Part of a small language model's weights.
Size: MLP 704 SwiGLU, vocabulary 2048, 11.6M parameters.
MLP neurons of a small language model. Each row is named by its layer, matrix (gate and up: input weights) and neuron, and shows model dimensions 32-127. Each number is 128 + 24 x the weight over its row's rms, rounded and kept within 0 to 255. A neuron's up and down rows have the sign that makes its largest values positive.
A block is one neuron, or neurons of one layer that tend to fire together. After each block is what it responds to, as a language model described it from the Wikipedia text at the highest values.

L5.gate183 [123 166 137 163 116 123 101 127 110 150  79 104 152  88 121  83  79 117  97 112 110 131 124 122 130 128 119 148 128 154  96 164 140 107 117 126 124 200 136  92 149 165 152 168 167 161 147 124 128 110  86  89 171 161 164 132  83 104 132 117 155 166 162 152 171 142 134 137  86 103 142 109 104 162 156 117 185 108 117  76 107 119 132 116 148 142 111 134 135 141  92 146  91 126 123 142]
L5.up183 [110 169 137 140 119  96 141 167  70 135  78  81 120 150 115 108 105 125 139 128 119 145 116 151 180 130 104 147 130 119 113 160 142 117 134  60 138 155 136 120 107 173 148 139 136 123  82 154 154 161 121  93 149 112 139 120 123 141 137 141 153 167  73 147 150 168 169 128 109 150  88  80 110 146 127 106 123 116 118 118 115 104 154 137 132  76 151 146 147 129 143 111 124 119 162 183]
L5.gate228 [101 134 120 162 135 154 119 111 151  74 116 140 128  82 127 120 100 148  92 146 124  98 102  91 175 120 164 138 127 140 126 136 113 143 124 141 160 129  84 117  48 148 111 117 198 109 154 131 118 104 109 129 119 130 144 155 152 128 148 128 131 156 172  83 136 149 142 137 108  90 148 158 140 140  72  92 141 127 115 150 161  90 156 111 108 148 130  95 109 135 136 139 119 109  83 115]
L5.up228 [110  96 136 122 145  94 145 158 121 126 155 163 112 123 137 129 141 115 132 144  56 136 140 151 137 138 119 142 184 143 122 144 152 128 132  91 100 156 119 106 132 167 119 128 136  96 139 145 132 151 138 107  86 163 122 131 152  74 154 133 142 120 146 139 175 145 147  98 125 104 124 152 118 155 135 111  99 128 120 133 125 155 143 151 126 104 102 122 152 134 153 141 141 169 117 121]
L5.gate306 [120 117 141 120 121 105 138 165 108 140 109 141 136 135 183 116 142 126 101  85 121  98 104 111 108 163 161 172  97 111  97  99 129 175 117 165 131 140 145 179 149 138 147 121 109 120  95 122 148 113  62  93 120  98 111 167 132 100 112  77 114 114 148 165 160 118 132 121 152 101 129 113 160 108 111 118 168 120 133 130 142 115 123 133  95 160 140 120 163 113 172 149 111 135 131 143]
L5.up306 [ 93 133 130 154 137 142  94 144  86 119 145 158 153 157 137 168 107  87 101  93 158  99 125 130 115 114 115 149  88 111 107 136 142 141 120 112 159 123 159 176 131 154 109 123 119 110 156 128 137 145  90 107 146 118  84 158 139  92 133 121 163 152 112 128 114 160 163 122 129 144 100  73 149 146 106 124 144  91 147 106 141 162  91 125  60 117 104 158 138 154 136 115 126 127  96 145]
L5.gate478 [ 92 146 173 109 136 117 136 124 131 137 155 123 131  96 145 129 145 166 148  98 151 148 141 130 129 103 135 136 151 104 118 119 141 121 135  75 154 133 125 121 106 146 116 106 115 121 114 118 156 144 117 121  88 104  80 112  97 120 123 121  72 166 137 171 124 131 180 122 143 100 109 133 114 121 181 126 156 146 101 106  94 175 166 125 159 125  82 131 172 132 105 124 164 135 115 149]
L5.up478 [108 131 131 125 105 178 112 118 132 113  99 144 138 135 121  96 105 121 116  99 172 129 147  98 172 142 127 108  87 127 137  83 170  92 130 106 121 117 150 172  85 107 124 108 119 115 109 109 169 150 134 179 144  93  77  98 111 145 136 141 106 108 132 110 136 161 116 105 115 128  77 155 119 139 119 141 101 160  97 119 124 126 137 100 120  80  94 133 184 157 112 120  72 114 130 110]
L5.gate493 [153 158 132  97 149 138 149 109 112 166 106 100  91  85 158  95 100 158 139 117 137 134 130 151 137 150 122 162 148 133  87 146 130 149 148 133 130 130 106 105 126 125 141 127 178 100 116 138 135 130 136  87 111  95 136 146 127  96 132 104 135 160 158 130 143 144  95 103 110 109 141 122  87 122 133 118 122 173 140 162  64 128 144 112  89 130 124 107 161 135 100 178 120  88 111 128]
L5.up493 [173 141 140 106 121 114  82  96 131 180 123 132 135 149 119 110  93 163  91 140 107 120 100 137 146 111  93 156 148 110 125 133 118 111 129 134 115 146  92 150 139 160 150  85 150 150 120 112  89 122 149 120 119 102 125  99 110 124 107  97 137 151 147 167 109 161 158 119 104 130 175 119  88 157 164 143 126 147 136  93 132 148 103 147 138  97 118  74 104 119 134 138 160 151 102 109]
L5.gate510 [132 129 126 107 146 148 112 100 107  94 151 111  93 120 132 127 136 150 118 105 158 152 111 172  89  89 105  94 106 138 154 139 138 144 104 122 106 156 122 136 123 144 128 133 163 126  92 173 134 165  93  90 117 135 134 143 122 162 139 133 106 126 123 156 111 137 150 119  98 105 123 105 134 100 142  91 121 150 100 147 135 115 157 106 115 158 142 110 119 129 152 154 131 150 123 156]
L5.up510 [153 136 111 105 138 152 127 134  88 112 151  84  97 136  72 109 117 178 118 127 150 131 141 159  87 126 100 108 111 109 133 113 159 144 126 118 125 122 177 154 141 106 147 109 117 118  98 144 134 154 128  63  57 120 146 104  91 113 150 132 117 171 146 206 148 155 140 149 100 102 136  94 113 134 140 111 134 153 160 121 121  89 160 111 126 149 148 126 145 143 168  92 117 122 100 140]
L5.gate621 [135 165 145 135 149 156 149 135 148 124 125 130 164 101 152 146 125 163 118 107 136  86 124 155 143 132 134 122 113  95 112  78 158 139 130 132 144 117 129 146 132 148 151 104 192 141 159 122  93 158 129 101 131  80 131 146 128 151 120 137 153 134 132 116 146 147 107  88 108 158 132 110 143 127 101 127 153  73  96 124 146 152 123 102 108 138 121 131 139 151 112 152  80 150 151 176]
L5.up621 [136 131 127 108 114 127 104 134  91  88 114 163 143  43 139 133 143 169  98 115 126  69 153 118  96 169 134 132 110 113 125  98 160 138  79 111 153  91 139 174  83 160 134 111 169 155 144 118 111 112 136  83 108 117 123 119 129 162 129 102 139 133 112 137 123 172 104 124 142 198 121  81 140 166 118 128 113 115 106 160 136  96 107 125 137 148 147 137 151 118 105 127 159 169 114 132]
L5.gate687 [135 123 112 119 126 161 119 122 115 130 151  93 123  78 139 118 121 112 133 132 131 158 119 174 149 133  85 173 115 133 140 141 140 121 114 130 126 125 144 124 136 127 172 128 180 105 133 125 125 141 156 141 142 121 121 146  97 112 162 119 121 183 138 112  76 159 133  63 107 120 148 111 126 112 130 149 122 144 136  91 140 170 152 124 141 152 182 125 145 148 133 153  99 115 162 181]
L5.up687 [179 124 122 119  98 174 119 140 147 132 110 149 157 154 104 104 131 128 101 139 142 123 134 174 126  94 142 146 109 133 159 108 150 148 116  98 128 128 119 125 145 114 158 155 132 124 115 146  83 154 122 135 133  93 159 117 105 127 139 155 151 141 139 158 104 112 143 106 103 126 182 157 155 101 138 126  83 106 127  81 152 140 122  97 180  82 153 141  98 125 166 125 105 117 155 159]
Responds to: Family and word completions

L5.gate57 [149 133 124 121 115  78 161 111 121 125 148  99 174 135 146 108 137  84 154 112 112 121 170 104  95 107 116  93 102  95 135 144 119 145 148 131 136 140 142 108 150 128 151 143 124 155 121 148 140 183 179 105 109 149 130 136 116 128 194 115  98 168 158 148 132  99 128 141 145 147 125 145 140 139 136 112 134 147 112 142 140 143 144 124  86 143 125 148 134 108  81 150 102 103 171  59]
L5.up57 [110 120 114 105 106  91 142  71 102 137 150 105 149 123 103 122 127 119 164 118 113 110 116 173 157 158 100 119 107 111 164 124 148 122 102 119 131 115 144 118 131 150 139 123  90 142 116 143 153 117 158 127 152 148 108 113 122 137 137 121 104 162 162 113 131 162 134 142 116 123 143 127  78 137 145 152 137 113 117 116 148 132 174 126 105 126  96 149 148 141  80 136 112 140 127 143]
L5.gate281 [122 135  82 155 121 175 132 112 119 121 140 100 119 177 129 129 133 146 113 108 129 132 160 118 109 144 104 138 142 132 118  85 137 171 118  97  82 132 162 121 139 165  85 131 110 147 143 144 119 150 140 147 184 120 105  97 124 113 103 158 117 101 143 114 129 126 119  97 139 115 106 119 122 161 135 106 131 166 100 142 162  84  93 131 160 117 143 164 124 150 126 153 139 149 176 112]
L5.up281 [151 107  94 108  90 130 110 142 150  77 139 139 122 148 160 106 137 112 144  98 113  85 133  86 103 117 145 136  87 147 130  96 121 154 132 141 121 103 173 130  97 168 115 107 127  79 149 110 116 139 164 131 135 160 122 113 110 120 159 130 144 165 137  81 140 143 122 156 127 117  96 108 177 126 148 154 131 152 118  36  84 160 108 146  96 157 128 124  96 155 118 119 130 102 124 110]
L5.gate410 [144 121 121 131  92 114 138 111 163  95 140 108 146 169 193 112 136 148 177  80 112 145 120  87 126 104  89  97 116 149 129 169 113 119 143  94 132 155 126 112 113 103 180 105 132 114 174 125 186 119 155 118 166 169 145 122 151 112 172 131 123 126 119 147 143 113  94 157  81 113 149 117 135 128 103 120 159 121 133 114 108  97 152 128  94 144 157 132  87 137  95 135 110 117 188 137]
L5.up410 [124 128 167 141 115 106 118 110 149 135 136 105 110 144 103 149  97 111 111 160 144 111 144  65 107 146 131  94 124 111 139 145 157 144 103 141 157 125 147 123 108 100 126 123 149 149  95 115 160 181 173 116 114 169 124 105  96 151 141  98 137  91 136 115 106 146 165 117 121 135 168 138 111 138 107 144  89 110  90 143 154 115 168 134 124 118 158  94 113 118 123 108 124 139 157 121]
L5.gate502 [123 128 144 148 169  94 118 118 160 116  72 153 130 157 160 135  67 138 102 128 123 150 111  99 151 189 131 138  94 133 119 102 118 178 124 114 144 129 124 125 119 147 156 164 151 159 123 122 139 117 160 117 126 108 121 121  98  84 126 115  96 154 144 143 193 158 129  80 125 113 149 121 118 158 161 110 118 133 108 103 138 151 112 132  98 128  73 164 123 138 150 120 110 107  96 134]
L5.up502 [176 149 111 136  99 127 125  55 119 119  93 110 133  88 188 141 128 167 133 125  89 156  74 102  65 150 150 158 125 124  97 115 152 147 160 168 180 125 119 116 115 161 146 130 134 113 137 126  87 123 158 107 101 139 124 130 153 142 145 116 109 136 108 137 115 126 127 116 127 137 105 132 150  98 138 126 158 158 138 125 124 114  85 107 161 119 121 184 115 100 130 127 131 124 133 133]
L5.gate536 [127 137 171 143 152 161 174 102 118  99 135  92 110 143  78 117 134 125 153 151  94 145 116 115 119 101 111 157 125 158 144 146 114 112  99 132  92 134 127 158 127 116 130 114 128 146 133 105 180 155 132  90 129 164 151 131 120 155 158 132 130 136 121  76  87 128 131 112  83 142 121 129 136 160 120 104 158 113 111 161 137 117 142 138 138 142 114 156 120 134 116 173 171  97 121 106]
L5.up536 [140 131 120 145 152 133  99  95 116 142 126 132  79 127 102 120 134 170 169 115  78 106 107  60 107 145 107 131 124 124 167  99 122 113 133 139 142 140 125 143 150 125 123  86 131 145 120  87 136 129 132 127 127 130 155 118 183 145 120 141 112 124 126 133 123  99 132 186 134 134 111 122  70 146 133 122 155 146 113 137 100 121 129 143 168 110 118 156 112  97 102  99 172 103 153 134]
L5.gate588 [ 87 134 156 131 128 123 153  96 117 126 154 118 113 110 150 149 159 121 122 152 113 157  72 175 180 128 148 155 136 112 112 126 141 144 151 163 195 149 162 123 161 170 109 107 100 149 132 112 135 109 123 116 114 127 134  82 135 117 149  96 118 130  80  68 145 132 141 177 121 113 138 133 102 101 132 149 130 138  76 123 132 144 152 147 112 133 114 170 126 113 150 142 118 147 153 130]
L5.up588 [ 93 169 169 156 125 156 157  95 101 115 160 151  98 134 117 126 120  99 105 113  83 107 106 120 159 108 146 138 130 114 111 130 142 133 173 143 152 117 128 118 153 110 132 128  94 127 110  91  97  95 173  91 136 173 127 152 125 118 136 109  80 112 126 129 105 101 162 129 132  99 114 143 104 135  95 123 128 136 121 162 137 120 176 121 124  62  67 124  91 112 110 149 100 135 124 149]
L5.gate639 [136 142 112 145 113 168 185  91 134 128 153 138 174 137 163 128 129 124 135 147 146  86 171 125  89 111 113 136 128 140 143  91 131 153 168 148 139  97 166 144 112 120 113 126 164 120 121 146 148 122 147  85 140 126 107 157 139 157 159 130 126 143 128  76 128 138 105 102 120 120 112 176  86 116  89  98 111 147  96  67 161 119 143 116 121 105 134 132  96  93 132 152 121 114 158 111]
L5.up639 [128 114 127 149 119 143 171 154 176 155  76 151 102 143 123  99 145 121 119 173  68 131 144 125 171 101 200 173 153 163 109 100  92 103 104 160 200 129 125 151 125 107 117  68 152 115 152  95 137  88 125 146  91 145 118 110 109  71 142 123 138 149 121  95 129 127 175 152 144 125 139 133 152 172 135 121 201 146  93 175 164 133 159 131  87 132 118 119 105 111 106 119 131 162 125 112]
L5.gate676 [108 151 140 122 113 166 131 144 145  87 136 138  94 120 166 144 122  87 125 173 122  76 143 116  88 148 121 134 119 115  78 116 122 132 149 157 127 155 105 104 142 123 117 150 177 120 166  73 142 141 160  89 169 120 123 181 107 105 130 130 152 133 122 104 158 132 115 137 125 128 156 132 110 137 131 116 138 124  70 144 142 126 135  78 122 160 109 105 105 149 162 152  88 122 109 100]
L5.up676 [109 155 125 126 120 100  95 160 117  98 101 151 104 148 141 147  92  98 104 159 121 121 161 115  95 147 122 145 145 120  73  73 117 102  70 136 152 153 136 124 131 157 141 109 137 134 157  87 170 110 142 111 171 141 115 149 106 129 133 141 134 131 132 100 164 145 172 128  85 116 128 143 127 166 151 176 127 129  70 159 126 122 150 122 136 126 125 124 132 143 148 143 106 113 143 115]
Responds to: Adverb endings and particles

L3.gate14 [158 108 125 109 129  98 152 145  78 152 171 119 128  97  97 127  77 131  96 156  91 124 109 101 105 140  97 146 143 116 139 126 150 165 131 100 126 154 104 140 171 152 103 100  97 114 120 151 111 150 109 137 147 139 140 137 146 147 117 104 105  79 116 172 130 146 113 126 151 141 111 141 172 130 133 125 154 100 113 140 165 110 132 175 159 105  94 108 143 130 150 111 188  95 125 147]
L3.up14 [128 135 127 134 129 102 121 108 171 140 136 123 140 144 132 131 120 130 105 122 126 122 138 111 154  86 144 156 119 130 137 126 135 125 145 154 107 132 127 120 170 155 163 152  92  96 111 160 123  98 169 139  83 149 147 175 137 107 160 166 137 137 142 127 137 144  97 146 168 166  72 164 123 122 152  96 107 156  74 153 183 132 107 176 169 118 185 117 148 124 144 165 148 165 132 104]
L3.gate26 [161 159 103 100 149 134 138  60 118 126 126 132 165  88 149 136 144  81 146 106 132 103 128 102 160 184 110 125 137 125 156  83 143 156 161 144 124 160 106 129 170 150 148 174 108 136 125 146 186 121 129 138 126 122 122  98 128 111 161 126  79 127 118 106 107 115 115 125 144 137 106 166 116 163 104  93  97 107 111 136 155 105 147  97 126  94 113 143 107 136 148 114  92 134 117 146]
L3.up26 [149 147 134 120 129 130 153 141 118  67 146 147 122 104 177 129 174 176 143 175 149 131  92 127 151 136 174 121 118 155 117 119 115 137  94 168 174 142 119 125 168 112 129 120 103 120 133 139 151  85 164 134 112 114  97  85 135 108 143 136 127 128  76 111 150 121 122 157 146 108 120 140 124 112  89 136 129 126  98 145 132 139 146 137 162 138 127 149 141  88 116 165 147 115 164 154]
L3.gate67 [116 118 154  71 123 147 133 141 105 140 144 114 110  92 123 130 100 135 122 111 122 103 155 102 112 149 101 117 127 139 159 123 114 133 134 106 149 125 126  81 126 124 107 126 137 178 133 175 150 129 155 142 111 122 134 128 129 131 131 148 125 121 136  95 120  97 121 146 121 115 123 142 135 156 117 113 139 156 136 120 102 141 155  84 140 114 151  95 146 141 115 105 122 146  93 125]
L3.up67 [156 126 113 121 104 123 112 111 129 120  70 146 157 103 121  96 133  70 148 124 129 105 109 104 138 128 126  73  82 117 127 126 160 115 100 133 124 163 107 145 144 134 146 164 176 116 140 137 155 146 103 168 113  87 160 135 111 134 103 137 134 126 154 161 157 162 137 128 148 126 175 148 138 141 108 141 149 124 151 165 162 109 131 104  83 134  80 212 167 169 152 114 137 108 110  90]
L3.gate378 [107 119 128 145 124  91 119 103 145 134 104 163 148 129 177 136 170 127 114 167 155 105 107 110 160 111 151 129 146 127 134 144 109 136 132 129 143 145 133  69 123 138  93 125 133  92 126 168 157 109 120 117  89 147 145 144 122 120 113 130 112 130 149 151  92 154 115 133 131 188 151 149 110  90 119 126 157 147  79 164  83 149 178 138 146 134 148 105 110 114  98 105 136 142 138 127]
L3.up378 [103 118 142 128 139 121 178 115  74 175 148 160 113 109 132  96 141 125 135 137 149 113 109  74 144 181 103 102 130  98 163 117 125 135 141 121 114 108 131 125 137 123  92 119  86 128 149 140 135 119 147 116 109 173 141 181 120 125 154 133 103 112 141 142 158 106 124 123 115 114  98 146 121 132  75 104 148 144 113 129 114  73 130 100  78 154 106 129 117 138 122 121 149 136 147 139]
L3.gate482 [135 109 115 109 160 119 128  82 132 140 151 136  99 127 113 147 148 110 132 119 138 116 129  90  98 152 104  92  80 138 126 119 149 174 152 162 162 129 120 118  95 107 127 105 104  89  73 113 137 107 126  89 128 108 145 166 136 173 168 105 161 110 100 108 117 138 107 121 106 150  99 124 158 136  71 126 113 150 116 111 131 190 192  99  92 157 120 147  84 127  86 119  92 156 147 116]
L3.up482 [109 114 119 141 152 124 142  84 145 104  85  99 115  99 112 115 151 111 136 118  95 142 150 128  99 120 123 162 132  96 130 140 143 129 153 152 105 155 137 169 164 145 165  97  79 166 107 159 118  91 115 107 164 144 118 107 135  94 113 121  88 132  90 153  97 100 137 114 137 100  95 126  87 123  69 106 170 102 151 148 143 129 153 100 133 114 137 135 113 131  94 152 147 146 155 110]
L3.gate520 [144 102 135 116 123 134 166 127 156 142 133 146 144 126 153 159 102 111 151 163 101 128 116 132 137 114 120 116  85 139 104 119 141 135 143 124 159 117 154 140 125 124  96 123 146 144 122 177 110 176 119 125  96 119  97 175 129 116 108 109 137 130 134 127 119 123 114 124 124 109 110 146 136 114  86 127 116 120 143  96 153 181  93 135  72 126  77 143  95 173  84 165 100 148 146 158]
L3.up520 [101 100 153 147 156 133 128  89 156 166 125 117 109 155 151 126 136  89 126 162  80 102 135 122 137  82 131 106 127 139 130 146 103 109 145 133 137 133  80 142  87  89 151 109 111 187 161 138 136  99 122 137 115 155 112 132 130 132  90 151 131  89 114  99 106 110  71 153 118 132 134 115 113  80 110 115 153 143 117 173 112 124 200 123 149 155  90 127 164 130 110 116 104 107 139 128]
L3.gate595 [159 121 127  87 118  87 119 141 135 101 159  84 118 136 132 157 131 123 150 145 160  83  96 135 101 150 160 137  94 157 104 110  86 133  96 130 126 145 166 132 133 117 158 143 147 119 134 129 124 121  93 127 120 136 129 163 122  92 199 119 118  90  82 156 136 118 157 190 141 135 191 123 105 119  87 128 154  92 131 122 107  86 166 158 149 132 154 122 124  98 118 136 116 130 119 137]
L3.up595 [135 118 132 103  78 136 117 115 133 157 113  97 125 120 105 116 159 127  90 186  81 114 126 142  93 109  82 148 133 160 129 146 145 125 150 116  72 166 134 102 148 105 167 161 160 102 157 139  71 149 145 141  86 153 136 152  90 111 147 120 128 111 120 173 141 138 123 132 116 114 122 119 154 144 149 158 120 124 151 111  89 119 109 110 146  87 138 127 147 112 143 117 127 144 109 154]
L3.gate682 [144 106 143 116 121 142 103  97 148  71 118  93 143 101 129  86 153 115 109 209 152 135  90  81  89 123 129 149  98  85 142 115  87 120 151 118 165 133 146 122 138 149 148 136 116 136 149 158 143  83 118 127  89 119 121 145 144 105 123  89 121 114  98 160 162 144 147 168  82 125 151 125 157 115  86 135 130 171  90 110  73 130 147 126 166 150 101 112 126 123 115 125 105 140 155 110]
L3.up682 [154 148 155 158 148  97 142 138 108 133 154 116 113 106  83 124  73 162 105 117 103 135 158 107 130  96  95 133 171 123 153 123 128 104 147 158 142  89 147 161 135 112 160 141 144 168 150 103 154 127 146 114 106 167 144 133 117  96 101 135 116 166 124 145 144 126 125 109 135  76 104 135 130 113 169 209 142 136 126 188 100 119 114 135 176 103  95 124 135 134 150 126 132 111 155 152]
Responds to: Mid-word fragments, also/not

L2.gate447 [ 95 143 140 118 111 110 109 106 143 129 118 143 138  95  72 132 124 114 117 183 124 139  93 142  93  88  71 138 143 115 167 112 142 128 124 128 194 123  84 130 125 139 116 109 137 145 100 134  86 137 119 109 150 156  74 112 149 118 136 167 110 114 108 131 132 134 120 119 120 119 133 122 106 150 149 149 108 114 153 170 171 147 154 107 109 103  84 149 107 139  86 191 162 145  91 114]
L2.up447 [181 177 121 160 161 193 163 109 126 175 163 109 127  84 144 132 116 146 104 120 110 106 153 150 145 135 149 149 142 127 111 149 146 110 115 111 148 121 107 141 133  95 138 129  89 127 150 108 178 113 125  98 186 139 107 133 157 111 149 136 115 118 149 115 140 126  92 125 142 157 143  98 124 129 115  85 154 120 117 143 108 160  98 149 109 127  84 110  99 140  99 179 135 176 140 126]
Responds to: Predicate adverbs after copulas

L3.gate141 [144 123 139 119 121 133 137 121 130 105 119 130 128 146 137 117 148 135 149 143 112 138  86 149 146 126 144 167 103  76 126 135 157 119 115 160 126 143 140 102 130 113 120  68 152 146  95 135 100 125 115 119 123  94 123 108 151 155 145 125  87 166 152 131 117 135  89 121  80 134 137 126 149 146 175 118 151  90 194 108 159 138 109 134 106 114 116 161 110 114 104 152 143 125 137 132]
L3.up141 [145 164 152 112 137 131 116 133 134 158  88  94 133 123 125 119 120 136 110 127 116 148 115 135 105 148 121  96 145  85 100 159 120 119 111 164 137 120  95 134 144 124  96 114  97 128 117 139 177 138 108 112 157 115 122 185 171 118 191 149 125 123 130 188 124 131 141  94 140 125  96 111 152 117 145 128 129 104 189  72 108 107 150 157 162 107 140 101 101 106  77 133 108 137  99 135]
L3.gate225 [127 139 132  98 195 137 143 154 120 131 103  91  87  90 170 116  95 152 122 170 154 105 126 125  99 126  82 113 133 125 107 105 123 154 133  54 145  75 116 183 143 138 136 142 128 138 118 162 133 131 127 122 138  83 146 158 134 147 118 157 134 113  78 112 119 110 103 103 169  99 150 130 151 103 182 108 149 134 121 149 115 167 136 138 108 103 128 132 118 132  88 158 115 152 163 152]
L3.up225 [114 151 143 137  94 101 115 159  45  90 103 138 122  98 100 140 141 159 159 125  88  99 142 139  94 104 139 149 129 147 113 146 133 131 160 132 145 140 133 137 136 150 155 106 172 115  97 133 129  92 159 136 101 128 119 121 130 105 123 127 139 143  76 153 162 119  85 156 135  94  92 126 125 113 152 129  86 136 151 188 141 121  79 146 151 126 118 142 105 113 132 104 116 122 117 143]
L3.gate463 [141 127 106 129 104  92 104 117 118  80 185 108 140 142 133 137 155 105 130 102 162 135 105 139 138 133 139 165  75 165 125 148  95 146 170 125 156 149 126 130 142 115 135 140 120 107 138 123 166 103 127 149 143 130 142 152 125 155 119 156 130 118 143 104 150 167 116 116 128 153 111 154  95 100 150 126 114 116 103 152 119 133 152 146 107 161 150 128 112 144 104 168 114 144  96 102]
L3.up463 [118 140 150 128 116 107 117 159 115 176 141 170  67 103 137  94 145 133 140  73 109 141 121 139 154 153 141 144 101 124 118 127 116 143 195 113 184 133 153 123 146 108 111 125 150 144 136 101 101 132 151 141 153 116 157 146 131 126  92 121 143 132 158 112 164 165 126 138 137 108 115 123 114 193 134 156 158 133 108 165 146 155 155 133 101 152 169 146 126 132 106 196  66 103 131 138]
L3.gate468 [ 99 120 110 153 133 124 144 115 125 117 126 146 171 124 145 156 122 129 112 139 142 152 186 106 149 114  77 112  94 139 146 150 106 163 142 137 171 143 112  84 188 120 120 137 173 103 125 139 186 143 145  99 143 172 114  64 136 112 145 147 116 126 165 113 135 172 126  92 121 137  92 126 105 122 122 156 135 106 156 122 112 141 133 136 149 158 153 139  89 121 140 142 117  98 151 135]
L3.up468 [106 143 111 141 104 144 127 117 128 135 128 147 151 118 140 167  88 129 134 112 126 135 193 183 139 138 157 106 150 129 115 137 122 145 118 112 179 109 148 116 146 107 126 106 184 148 136 123 149 142 183 131 145 127 152  89 151  97 134 115 126 128 130 140 161 145 128 104 149 123 115 127 137 121 158 128 164 110 132 120 149 122  96 172 148 176 127 114 109 126 127 110  86 144 151 157]
L3.gate528 [112 147 129  88 119 145 150 184 110 130 125  84 149 139 127 143  85 147 132 112 102 110 120 148 144 134 111  93 104 136 128 113 101 163 153 153 175 130 143 114 177 139 134 136 153 146 117 119 140 160 135 127 164 142 153 162  96 131 133 151 120 143 149 148 102 110 139  51 145 125  99 116 121 130 173 140 162 127 137 131 141 136 117 143 105 116 106 142 146 111 131 127 145 110 158 170]
L3.up528 [107 152 132  44 123 146 104 171 131 120 160  85 135 134 108 107 108 105 127  97 143  95 121 110 118  93 131  70 134 131 159 129 110 113 165 144 173 138 140 114 121 152 151 134 138 145 126 125 131 135 136 159 158 170 110 157 102 123 127 103 127 145 128 137 136 123 146 101 155 133  95 110 134 142 167 171 134 118 165 112 145 129 135 120 143  97 124 110 152  83 151 134 133 155 133 147]
L3.gate560 [103 154 152 191 159 159 101 139 143  94 155 155 108 188 103 160 101 154 138 142 149 110  87 139 154 127 129 101  80 107 124 138 126 165 146 136 124 130 154 117 122 104 132  89 170 142 110 124 120 123 111  91 153 154 130 107  89 137 151 147 128 125 120 108 121 149 107 115 125 106 106 124 108 136 130 154 122 153 127 112 130  84 124 152 122 104 130 134 116 138 138 168 115 116 151 153]
L3.up560 [112 126 136 142 157 161 128 181 116 116 156 118 113 115  87 187 125 177 138 116 165  84 120 180 126 103 137 103  86 103  95  87 114 131 116  83 153 129 140 125 155  94 117 139 119 160 102 107  76 119  99  96 152 114 133 112 120 123 119 154 133 114 118 151  86 147 132 180 137  92 119 141 130 101 158 154  84 104 106 119 156 145 118 135 141 124 140 111  99 116 122 144 107 109  96 145]
L3.gate562 [153 138 121 147 125 180 134 150 152 142 160  99 126  90 148 117 102 128 151 139  89 128 150 114 128 110 109 136 117 143  53 150  94 164 113 134 170 161 118 121 159 132 144 121 153 135 122 135 132 152 111  95 180 124 147 133 153 123 134 137 106 103 122 118  72 136 147  77 115 103 136 143 129 152 122 133 140 127 119 116 127 174 133 154 140 138 143 134 148 123 122 154 155 123 110 166]
L3.up562 [121 141 131 150 106 148 112 132 146 135 162 167 136 108 100 103 110 123 142 168 142 119 128 192 135 120 109  85 104 137 122 138 114 135 107 148 140 136 149  97 185 122 184 121 169 101 118 139 112 124 132 110 127  90 145 132 108 136 155 137 126 117 132 155  68 146 130 161 167 166 200  91 103 118 166 151 103 129 183 113 100 142 167 144 135 119 130 147 117 137 153 163 129 100 121 134]
L3.gate701 [107 135 125 169 121 134 184 109 109 126 106 103 160 110  88 112 119 143  86 124 143 111 153 117 158 127 123  79 121 153 133 146 141 178 138 121 160 116 182 110 153 145 115 143 183 103 132 129 135 135 132 110 104 131 130 122 129 109 167 113 140 112 154 163 161 160 124 100 169 124  82 120 172 133 160  92 169 109 124  86 146 139  92 164  97 169 103 123 110 141 110 137  98 147 118 147]
L3.up701 [135 163 103 139 107 156 108 143 136 106 151  92 118 165  82 172 153 145 146 129 154 136  92 167 161  97 118 155 109 137 149 132 160 134 106  96 120 153 126 100 138 123 117 119 169 165 147 129 143 169 152 141 133 153 156 105 135 120 168 115 106 137 149 116  73 123  93  88 114  92 112 127 162 153 157 111 142 169 130 123 122 141 107 125 118 159 155 117 136  77 133 139 159 137  94 138]
Responds to: Kin and group nouns

L2.gate462 [136 149 106 105 100 141 136 114 108 162 121 128 111 124 109 136 117 133 128 102 143 153 154 129  96 103 135 123  71  86  99  79 111 121 111  86 136 127 181 108 151 120  97 106 131 170 145 115 145 110 122 156 131 112 156 151  91 147 128 110  94  83  86 158 135 118 164 140 132 118  92 111 120 140 136 136 155 121 118 112  95 145 148 169 103 124  82 119 120 122 135 137 112 158 175 120]
L2.up462 [116 142 147 114 170 165 129 122 162 144 132 155 167 114 160 113 160 159  92 120 146  76 121 117 132 142 156 108 100 129 125 139 126 134 123 112 160 144 113 124 103 106  92 132 135 116 120 149 156 110 152 142  95 157 147 125 125 134 148  98 111 110 131 106  95 148 165 112 185  99  97 159 134  68 152 107 135 116 131  98 137 154 177 134 131 146 152 103 107 130 165 147 119 165 131 110]
Responds to: Mid-word continuation pieces